config = dict(
    n_layer=26,
    parallel_block=False,
    init='trunc',
    init_std_down=0.0,
    grad_clip=0.5,
    doc_mask=True,
    dataset='wikipedia_en',
)
MLP neurons of a small language model. Each row is named by its layer, matrix (up: input weights) and neuron, and shows model dimensions 224-319. Each number is 128 + 24 x the weight over its row's rms, rounded and kept within 0 to 255. Numbers have three digits each.
After each neuron's rows, "fires after" lists the tokens most often just before its 100 highest values on Wikipedia text that the model never trained on; "fires on" lists the tokens most often at its 100 highest values on Wikipedia text that the model never trained on.

L18.up609:108078138131101128096099156135153096145117112134123144133120162131097174133117114108151075128120096146126130134133182111115148096132115139096165133117181073093121123113151124109176121170118146129136126125115141117149159130184116140126117130139118108142136140120135125117139095143122114155
fires after: " in", "s", " T", " con", "t", " from"
fires on: "s", "w", " each", " both", "ist", " that"

L10.up778:147134182110134134107138117155122104109111158110158131122149124061124093111134127173120071163117110148113148124112111132174144122141120093118097147138105101151143127157120128109119154128092189115134123157124136138095119109134130163112133139121131129114135152170145140158091149103147129133
fires after: "or", "il", "er", "C", "ed", " Cor"
fires on: "e", "y", "il", "H", "th", "in"

L13.up199:139118139153129162169131142157160106126152059125087155110161145124061123135131112129151129127193128124134140137129101120119143167142091130150143118136164123161068149122101122153137081097089134121125111132120109121134155131124129152097103086099146120166118114152142097140178133138135136085
fires after: " O", " Te", "k", "h", "O", "g"
fires on: "lu", "l", "th", "ly", "s", "f"

L18.up1114:130105130117119125150153133122131108100120128102109130158131117154120139184131117088149130142131157137128112138179143175139154108135103116114106105113154107143101138144140157178086128161150122150128198169143146149149128123155147130145168120076119133152123098110147144123123105101110080156
fires after: ".", " ="
fires on: "\n", "=="

L19.up93:149085124079124081164142110125133109116147131097087127151144133145111149147134125124137143165145158159128124149153133176139157109157101164105096096107162116136093126155101140161100109151159105168131157158126139143146146132169128144186157114106125114133122094141147161119113091088127104159
fires after: " =", "==", ".", " ==", "ception"
fires on: "\n", "=="

L18.up526:101112114120127144103103126142087144090106123141145138172142118144127145100142169087122131117143118152078159150141140193087116151142167107148143136104148121108112104081094167140093160139190148150148089141130188127121118105111120148109117130138133051122130126112146132198144154132138114136
fires after: " ", "e", "n", " (", "^{"
fires on: "en", "(", "um", "est", " (", "em"

L19.up271:148082120108144110141136108114164072088142138098071126130127126145110166143116128122126153143150148144118122144157127168119156120137107148123108103102159100135101096154093130156108147164147102158132150181137134124141173151169134126166167150110131122134101122149144125123133130077125125143
fires after: " =", "==", " ==", " "
fires on: "\n", "==", "emb"

L13.up508:107132130154178133135123117146119108106134126098131156185160151157149124159101134145120139116116161133135128137109142089134065135138115189137101161142150110133132163110086144129094071144176121120067157191122116095077117117154120098131123129108111132098142131116148139156142113138177110116
fires after: "ic", " "
fires on: "ip", "im", "un", " Com", ")"

L10.up85:113106144138132128152140102176121107087119097169108151149139123112141155091117128101145131128124124101097188127124097122114117124156160094168130124110141121151145165135149123113122131114124138091110164161110097146114143150125090126132101102112121140092129079147120105115133097149126141130
fires after: "N", " N", "an", "w", " Sh"
fires on: "al", "e", "n", "A", "ue", "k"

L13.up259:140092121091106096140146161112118115132112146070122193140137140146147209129089105093154158156125138173110154126061135155131102138132122135127179155121152132127092106107071130123148121135133099126146147129141118122110171118146102127134145135136131125086154133104144140141120133168135106087
fires after: "s", " F", "m", "ed"
fires on: "est", "ed", "y", "present", "ib", "equ"

L10.up1186:130136152121148120105125112120130121158124120117142182126193130104127160129099124101139089126128138139088183081119123150121090154131137149144169147123156120098097120168148138124136147075153105124136133185122133138116124134152150104160126133096140128167120183139120116106126138144143154136
fires after: " ", " Ch", "man", " M", " Y", " W"
fires on: "u", "y", "my", "hu", "en"

L10.up1091:104118200121115122093123154137137103125126139154136103139162144122155158098155170136145097125160133165157117136139106162132119095115128160122144167095137142154126159121105130114086105170167181135118143130131103105132145087121139126117138134131118156160135172146089130136135159096138129153
fires after: " An", " S", "ar", " an", " El", " K"
fires on: "li", "ne", "i", "un", "at", "sa"

L18.up629:099093172110146116143111128077115127128112092106145097173141123145153149133099185071127086117126160154070167134087101156097119109114158120127137130128121137141086134134103122125105119117152136152172179144160166135156126083137090141145114150144159139116166155152120132173158105140119087126
fires after: " ", "-", " P", "e", "fe"
fires on: "en", "est", "at", "ent", "re"

L10.up307:109101132129127114064156085138119138121103139120108131144133111087123125124113102093086101115143141113117132110129138174114100129120156125105147149142118131100135115117154099124164132158171178124128135138127160134078139148130143194175113135107168140119132146133121135101159115080117137126
fires after: "ri", "ho", "re", " game", " Do"
fires on: "s", "to", "st"

L11.up702:148183176112112115128103128160122134098121131102097159157101123154139132126153099162127119124113113109075119102081132146120114180177149123125105147131129111159125123099111128160151122125118124125117152129146106115079181069141155169118117121114148074116153115145205143134136083109132143128
fires after: "re", "est", "en", "er", "out"
fires on: "e", "iv", "s", "ta", "h", "d"

L10.up993:090077175137121157145166147140174130151098105144119128134142117129156120186147123110156109150163119183130166112089123119118115150107103137119129169123153117108109121077153129129126103133142108106152115131145115108132197105128124128126116161145155124145151135117124119119115146150166120151
fires after: "us", " Al", " Ma", "s", " As", "al"
fires on: "-", "y", "ing", "at", "t"

L11.up880:108101156097107155123148117141164086139163087109144156120130157098058130155111163133118135138151160158139127134140140146128110145172125177137122113140135127110100133104113155136125111114126160128175157113116130126093109142149094119152118093109140134164128115123145125151131142131179125074
fires after: " T", "T", " co", "y", "co", " Co"
fires on: "a", "ar", "er", "hi", "ja", "an"

L11.up683:140173130122168110146167105115119118094117127138108116125110103090136114112116100135143101112098147118103120092084133148118109174100158115141131156128112118147146107126120102119115079172173162127133195153123124103111158118165137164171098119117097154120160125182164101081089144066141139155
fires after: "ur", "er", "en", "re", "our", " con"
fires on: "e", "na", "n", "se", "tri", "le"

L10.up716:132101108096121071125096136148162121154141132152155133135155099129090111161128180084109139147122194165109124141105156115129133107169128163111124138160109131121132085159115156124157109128126146096122161165105118113096156132090155117142107140109135115114160136155172132123156145114143130089
fires after: "ter", "d", "p", "ze", "t", "old"
fires on: "s", " medal", "min", "ance", "y"

L10.up763:072125121141102111097203112137165117136150124103080133114180122148137193173184124063191112111138144151130130130066165114121145149116125172133140110149107164143117089088113111136122073124144153102137086104126135160138169116143150119110122107102133126118129166137122133134188133137144124124
fires after: "i", "t", "par", "il", "b", "ra"
fires on: "la", "ru", "re", "t", "ra"

L10.up609:112112144138108118151114130117166165137129142129116180129141146080157157157122191073168105174149131139117155123088104159132102146144112144126170125154146136112096128087133170149143110105081153119162181101130139143109130119150109113142081108079111095104189097084148136150152121104125121145
fires after: "s", "as", "g", " His", "ho"
fires on: "s", "n", "tor", "d", "p"

L10.up362:117107142125108066195136110159132097141073145116130124155155128095141108095152125098140135179139136131113117118112143138093075110111127180181173182114152114147082124124132116142109120148141178120151116142130102163127166141129143116103139132116128166131122148122111118134124131093125137115
fires after: "ar", " Car", "ver", "or", "ed", "t"
fires on: "al", "n", "el", "ol", "g"

L10.up150:138134179054131106113156155148153139183151119118131129117152122134135140131129123114098123145129129165116116074122117144176134128131127132135170173110173152119121084144081134118127122146130133101152137128102106137150142119107106117141141138113148147153134151116109139168116121115146075154
fires after: "b", " b", "B", "ab", "d", "th"
fires on: "el", "l", "ol", "al", "N", "E"

L21.up247:122122180141160079137112126157165132148110091076132098102121149101114129116116150135163089144104127109145122134117117146123128174119128124097087158133099144127115124103157121138096135135168148096160140122167090118128140089127117164157100169114128118102168121121115122140161128111150173106
fires after: " ", " S", "s", "c", " P"
fires on: "re", "wi", "il", "ce", "gre"

L10.up911:095076105114097138177137140116145124138108072122113143116097138106095149116124108143121125104131123114117107097137135131143120179114096151173115121103127112141102122134152153177118133124162191152180172121159108152146118114118114147160138117154147149177134122101120113140156114080141109151
fires after: "s", "le", "hi", "y", "co", "vo"
fires on: "ho", "a", "ta", "ar", "e", "b"

L18.up327:148080160118123100095104095101130113115108116133133127159128156130113171113109164113145120125133151163094183092123158114117124144134149087100141115109173108141104169151109103101112104125152135153078126114124125127116188132176136142136078143160123154157158087164111116120137115138155137145
fires after: " ", " dis", "N", "ur"
fires on: "ne", "e", " Ne", "ch", "te"

L21.up38:111166092122117121113158148138158100128134131090161142138125127077144120174122174139172088128137116154126139098091167092132134170133148135132152120146137078128091155106133127152118151163163146140118130122118139100127131104131149108129132121112121100140193091099181149115122130093148131128
fires after: "s", " S", "re", "S", " |"
fires on: "la", "wi", "en", " Star", "k", "ha"

L21.up1139:114101155099164117153123139109126118156184142085060162153091118126116142144115134133100100134154134160119135096116138168129128120140118133139133150139112094089144118126078159127124144112118152137128126109069097151100175156129111150138107130097142159165145167138142114162110092111125127134
fires after: " "
fires on: "e", "al"

L11.up806:132136162150106104105154124126121068163112146104100147151121145088102121121174140097160140169154100161107130144063171132124091141129130135144145161141113103101140109117106124153155100126138122129131112149123136160088137124133131157127112128091121113130132108122120148153139153096113139121
fires after: "al", "ed", "ar", "ul", "m", "â"
fires on: "ation", "s", "g", "er", "n", "al"

L11.up109:093107143123127136125165131124157120096147088148110120115127138104127104158146124134151136116174143127114149076136117121124135140144112177115165158135174119154107154154072130114069150179107112096161164104132141147094085122142169175141124128115149171148147117122148160145111134073122095112
fires after: "k", "y", "unt", "u", "gu", " bo"
fires on: "now", "it", "ain", "dy", " of", "e"

L13.up439:076134140149093146108170169194147121105075128088109115158146111113140180155109115096147121141123113132107148094102147149123139118135115137127112112134146117122071122147170118095179119154143130116119097130144139121169114096090142103113085151096151108120110100121116112111146137131131103140
fires after: "ra", "pr", "r", " Mc", "n"
fires on: "act", "g", "s", "D", "d", "th"

L13.up763:135140120142114112101143170109156133128172150122105147122130177149150130111145120114128125114142145145115144126098153157147102145158158138142117141144139120092148133109125143131125138128151147185128139143152145094101172115089116146137119175141112096108158115110131121112151131130137133089
fires after: "en", "n", "con", "in", "s", "e"
fires on: "ar", "ist", "d", "un", "ter", "vi"

L18.up1156:143130103141152151112095141153135118141113121168072117116135131108096131139144143104130137111128138138134133158114134185152143131157160123155136129135131103112098094135094162124123154108146140159154136142153127124130137139111090122138137112142160111166099167135133133108102102131096154169
fires after: " ", " the", " to", ",", " and"
fires on: " car", "house", "ta", " a"

L10.up268:146107131100153122149164126136153119146133112112118124180167133114116164127095117114129103135090136141143129149071161113101078158124153135122109176139168107106095112072147110153148082105161116128147164133147147109129114110125095103135120128118112151137157108106112121111162147127183133134
fires after: " S", "x", "us", "lu", "s", "F"
fires on: "qua", "t", "gu", "at", "age", "st"

L11.up636:120115162144131143141126119155137101173142103112133145172099141105129161127095104101130072124085137117113099140113125150152104152132135141124122169138193127166096107082127121118136158097114125113130149126152137123095132142124134131123119128100140163146124137157180123163120115121153137142
fires after: "s", "ab", " fa", " F", " f", "ad"
fires on: "il", "ed", " of", "e", "te", " |"

L10.up1060:099128139165114107103165131178123128135144113167165098142174164108104094119144143128126147129112103128099132115120114155147155174142148083179123154138140102132131110146122127118108142142146156120147138182143148145129151110107164131153081106151107122108130131150115107139160151135128097118
fires after: "w", " w", " W", " St", " Sh", "W"
fires on: "or", "ill", "ough"

L10.up1020:142104135125101131159158126148116106175115137134135165146147152101130080137125106096110123185138127132106185139125171110165108110138151147140105117103114153108148168125081130129111120114127137102119120134092130104128166154145102139148130144119165104211121140179133129136105101118118146137
fires after: " ", ".", " |", " R", "A", "min"
fires on: " Al", "al", "l"

L19.up54:148098185111116107095130146134168111151128134121122132103109140121126173124103121124124133127109113148122170179110145140129099134114146140173120151169086105145093138056143130100137105106099125105158156146123161111111164115127117088121119110146123118132128106141168129117124116150163132142
fires after: " ", "x", "u", " and"
fires on: "al", "th", "t", "ally", "ly", " even"

L13.up528:149083193120118087125112129136144123069121102151131138112122172148077114131148122138161125124147139118059146075104149147151141156107122123144136159081143141134143163129121155125111120132120145146115195131128137159096147076153147128163118090141151111149142140147174132129119134129111108109
fires after: "re", " lo", "ch", "ce", " st"
fires on: "s", "as", "or", " is", "ive"

L10.up300:161099146109134114112118081162160103131100138083114134153140118148154166143122172110117144168112129122145146073132147123108115161121108159137174141119168134101116133138112150143111138138131158177139143130107114120126114118072125100124109108109102174108151141096127149136125151112139110144
fires after: "s", " S", "g", " c", "c", " re"
fires on: "port", "un", "age", "m", "ation", "ident"

L11.up549:112116080104125140165089122121139144134123134124123111162148125112141124134135118171178103121173148138104128094124136107125105108131102122090092112117150112109138129106136107150133154140154150150128155114110131159113122154162145088143143134115125092117199116113135150096123109137164128126
fires after: "s", "us", "as", "S", " me", " E"
fires on: "s", "c", "t", "mp", "pa"

L10.up375:118148142107175123113114138186135140113127093119117134136147105114117126136092115113116139113151127172101132109131149133111098167137167135137114137127108133136113169117134137119137098187166131110118092198111103117130131123151132101120123134131157136140138163135154142161114056165147153122
fires after: "ic", "ent", " M", "ult", " An"
fires on: "ip", "im", "I", "u", "ide", "i"

L13.up1097:116116099111161104120145098155155115121139122143131119122152094129136139135104168122156104127184147173112187084125169130136130122125105126116110108155138109114126103079118111117166089113129154149153133153131173098141150125099107141113123081085138103115138104122141133131127097103137127134
fires after: "man", "re", "par", " me", "n"
fires on: "d", "t", "m", "st", "et", "age"

L10.up840:168106156095172132134144109120128099101106144149125094128154117082121132125108172131146106160184174119112155119068135187137122126128164133126119134099164113116129143086096139109141135147105147105146141152168145127104159143129149158114153118099141146145118121147114143175108098111135154127
fires after: "d", " To", " Cor", "or", "ed", " to"
fires on: "d", "p", "s", "ition", "es", "y"

L18.up6:129093153102121152114127141105135090127143123087133122125152132141136118152100143124137128073157170134143133125077159115122089112116122135147117162150138133107130159099111147136130165157124156133128130175215175146106125124120088133152084143156122115146147143118118160100137080116116142140
fires after: " con", " Con", " lo", " ", " La"
fires on: "st", "c", "ent", "ct", "b"

L19.up1245:098123121122162056113133125140175111086130105121114118106111212126144096136147188143172096127130126103106163145118165147108089147146111152131164139152135137126103128172125131122132132136106166141144158097138141118129183124200120173192089154157093165129150117125121128164103099140122103154
fires after: "p", " S", "app", " sp", " p", "ro"
fires on: "e", "it", "o", "in", "s", "W"

L18.up1004:133116130151078105160137110137120139111121125136124152096124140111103147117123155098173104160131150171121145159144112108090127192136129102121145103151078147143097133113095120141122080149134112101139125083117119121086160134130108162143117122094115150104126183129137130154175122131171076163
fires after: " ", " had", " Al", "F", " F"
fires on: "s", "th", "ol", " and", " w", "n"

L18.up163:135133114150136155130129172163152091105061124070087124188126136108112132099131133125095150142137171105111171137093132126111129147167165111123122124125156067151146106136145177166111140132151112122159138125129111118128141142090116136139144129138150155130135126154130114134158120111114136145
fires after: " to", ",", " and", " |", " or"
fires on: " re", " ", " +"

L11.up754:057112108159088170118155134137136125156128099160105169127145111115122140112107114146163079135148156147129158113061142144101102166155145184136165152142176090119135129111097155148131130135131138111149144133154101141081144131145100117128100123123104130167150119132164107148116149120129084117
fires after: "hi", "S", "us", "ce", "s", "x"
fires on: "A", "ic", "s", "li", "h", "o"

L18.up886:122082138118140098123121148146153110146106127069088119145116141169110130166140111105151148120131190151125140145158154154147134124135124151098137100112140122151141110154096165132141113145127116165124164142103172141155114131149089119183151128117119107134129114131167107120137106123143111182
fires after: "==", " ==", "==="
fires on: "\n"

L11.up1100:134127105153176145139134099146139095112164144154134173131135145118105097183119119122130124141124142093097126135140121156150113098148145166145094124118144135153149109120092127152149088096131132151144135156107108130090140061110143098116113114144120159125131120135124129176133109110127098153
fires after: "or", " to", "ure", "gra", " opera"
fires on: "ur", "y", "ș", "u", "ship", "ting"

L10.up492:128156120100082074142161143126123146090109150137122185126117130089143144128147093109130131128130112107087104040103161114138167137129159133114097130125168101122143123138131109146153100118136190099152129153121152165081142097138153158128094086125143111145149137122165103149116111099094147113
fires after: "ist", "re", "w", "vi", "ed", "en"
fires on: "l", "ed", "d", "ol", "e"

L11.up445:144154091152119115175127104145167148156104162124135148155139087136165122147106115123100081165136098104117113122125166143122117144188157159147130139145181098122144123147137149079099149121125133124103145128120078154105108110152133089148134113105105118161153124118194116097100083122153099149
fires after: "s", "d", " In", " in", " S"
fires on: "id", "d", "ish", "ic", "la", " Indian"

L13.up286:148099135154130143159181144180134134098108128126086137137140129080075120084107100135152127159113124126108169038117142122147129127114158115163106147132136105150158171126143132127105131107097141108138137179132125150130140151129135169132138102116121087164133118173148116162117094130112113160
fires after: " N", "w", "n", "N", " Th", " Y"
fires on: "e", "o", "um", "E", "I"

L11.up1147:155132156126099141082121111135104139104106102110088127132102140121100132104107110064135161115150112127080134114130119116179101121101110090146140160123147115125121117114106167098088147113112142162149147162171131049103132124145142119143123106137140113132141145152169127135127119062117124151
fires after: "ch", "ce", "le", "n", "y", "re"
fires on: "as", "==", "ci", "c", "ic", "pt"

L13.up784:134075115132141092100130126118178113138123148179155172168144128083138142128086148107147127146126130168132135116112164104094094150139111151127114104121171109130114155123103160139140121142141150116137168138118115079128150043104128119111136100152095075146128125110159123177143128153140118171
fires after: " S", " pro", "jo", "S", " Pro"
fires on: "ur", "wi", "vi", "fer"

L21.up460:104098105107149153134098133116150140127153107146126112120144148126128075136154125132139111106116117141087115115113146100128126162136094133099136124142147116105144150157075114135082169157132140159125113169161125131075130149134124203164111115076151158144154131116130113147137146145128100090
fires after: " ", " con", "st", "le"
fires on: "al", "t", "it", "ar", "ol"

L19.up305:070089137172118124137155129148079085128091132169127138155116093128079167121104110123162141127157148148066109127098121155155087133141126103110179136114140110126096126094102154107116118151124163164140147149110184148140105153110140155111125126095165102115131134119146168111127141128128084131
fires after: " (", ":", "lan", "n"
fires on: ",", "20", "gu", "\n", "30", "st"

L13.up118:154133069153111131153144145116155145153174099124135155153141168043118109132102149139155118145115132168138125115109122136108130136140104166151120121129128130131099142116102150169141116117110207139171157101126135147137159111133098164154129143099102077127162101122121143169185113137121123133
fires after: "s", "–", "\n", "to", "as"
fires on: "s", "p", "7", "el", "gra"

L11.up626:107081157104145132110101123160113116124128128131139145130144147123145138143077186147125115160194142123129146112132141130134106141148137152155107127134206143129128085104155143103152135155143110132129130111127112105139124083205120156103150126123125110164170099128110127176111068132149152117
fires after: "ra", " Ta", "ro", " Ha"
fires on: "s", "e", "as", "z", "g"

L13.up904:094123127170111162144153154151140117130127100110109116133154178081121093161144149128125130115151123145132162101109104139149150171163067117096123134126154138150140120138134127133122124159123154114129146146156125113102168099139113143161123112108117122156142117138116118211141147125096127135
fires after: " cl", "ü", "te", "ne", "ian", "r"
fires on: "g", "as", "mp", "r", "s", "ma"

L10.up192:092134176072114137158153136168143098113122108088169114136100146099149148166079143138158130128123132127133131162120144139152169159128133113128135168150214158128074125122112144130129159183129146166117147128151165150108196103147125134133118131125115129114137174122136121173183132117165111123
fires after: "s", " S", "th", "p"
fires on: "it", "ult", "il", " appear", "ign"

L13.up81:137089137124175099145166146146118115108145117110104164129136124091138140110145128139142152103116108122122153112124142177137094129165147146160138114133107130133092127107144114138092112167153136138118169179114136127123130131129072103159126069085128125129128145138107169136091140123104132141
fires after: " ", " Vi", " K", "n", " a"
fires on: "ho", "day", "ce", "right", "ight", "ing"

L13.up674:091127141172152138152129153128157142143128127103131148094145161099110143140131105100140095125197107128125138134126131163117105149161144092141149135085130122137118160117151127110119112157134156119133134134128146106131152148128093187185097118099131063159129130136143140152119152114116114124
fires after: " O", "ur", "O", " St", " se"
fires on: "th", "l", "ru", "or"

L18.up496:138097115158138165175162137138112111129157131143133207139096153116088104191108137089147118117117151172102122137088152154103102120129140099131157117128178095142090143119119143116156153130114171157109123152159104143111142134153099116133109136137119151150139106152159105167132128126162099099
fires after: "s", "un", "us", " dis", "as"
fires on: "s", "ic", "b", "or", "om", "put"

L13.up916:115083109145134125147127134151180158096105122088133119170149120099117129142129132100117108094133143162106132095096174137131128075136088131127114132158172130202132107113124100145145113131143174165114127112155142134117173107109145124137126084112124107131145111141138089119168107055119108119
fires after: "n", "ian", "en", " Na"
fires on: "g", "s", "ce", "et", "t"

L18.up553:130078204154109142115145107164156078145101138091096157158131141091112101152134109115123123112170136140109126124122150101187110165167147085107143120125123130099112145100095180083126106131138131109101137113123146098112119089103072135115125128122153143156112151104109112172117101132168175154
fires after: " ", " |", ",", ";", "."
fires on: ",", " and", " |", " (", " ", ";"

L10.up1150:136120130125101079137148072166133099147148129115138130162107145139083170162115121125184103139120139098064174159096104159137135136164146151099138180108127109119115110117098130160145128120122132131160113136149156086162123069089116142127096153129103100150129125139144124117127085117125132150
fires after: "ur", " La", "ar", "er", "el", "la"
fires on: "t", "w", ":", "e", "ity", "ce"

L13.up1125:135092112161165095127169100128167141111132126135117148141135120129122143104125108125124138132105122126127124110121170157134152153101134106159143098106153131145141134171142155156126168166125168167186156133163126162121179121116103112143122141118092093127146107126151098118159099149152132147
fires after: "n", "vi", "en", "ri", " Pri", "ers"
fires on: "d", "ce", "me", "ci", "us", "vi"

L18.up696:132115134149148125133133129137141157105101106136134148153109125152142139138096123091135108122149157128126131131103154125134126126139126101107124126154156131149182168180109165175095141131133121129127212116089169141106094167153109123127106139124122107121139115124107147160114149091137093155
fires after: ":", ".", ",", "s"
fires on: "\n", " \"", " T"

L10.up90:116118149101155154114109159173145097149146114127107157134156213091099140135127116135130074148136118146136151133124111102144148128134127181162167132097146112164120137120110158156155112110127089050148113146107116123135127125150094102133120089114138139125148143120112115153120098070154067107
fires after: "th", " H", " b", " Th", " Sh", " B"
fires on: "al", "ar", "ir", "ol", "i"

L11.up417:126132133110143109122137101150086090144111110094106133141110159146109116128132134115129094120103149135074153126063113138117128102140152142138154180122132092153140133141086098133097099152171128154182155133136175133128123117108173149127099143129135134127170168155085154145142130100151112095
fires after: "f", "at", " La", "ct", "la", "mb"
fires on: "ure", "er", "w", "ri", "re", "ce"

L10.up151:120117135121105123074104143172167070117135128145070135172130196143126161112148119159178134143161113139116131144124138097131102160129120137152159144140156134131138108122152151141131139164157123137122154152095053153163156083106136108110157112111120123105150144122143116143115158162117139118
fires after: "s", "d", " S", " Sh", "S"
fires on: "port", "ar", "age", "u", ":"

L11.up765:140121173113155160124140153150138055117105110116091124158130172113157123129102125133118121129135112130123160106131153167172123169177179149164146143110163120129157125124108133138135144141138130080161147130119116120106145118134113157147134088090135123129118130151102106132105122094128113154
fires after: " Y", "y", " Le", " Ta", "N", " F"
fires on: "e", "i", "o"

L18.up632:080146164154159098121104088098122104127087128119130142160107133151120152114123150099144106142107190105076149128123118162114108165185130155123143155105125144125061118079110123138119128114145126127146126155162121168103170144163142151159121145138127146102136145172090109128113075127146114122
fires after: " ", " sp", " f"
fires on: "e", "ce", "re"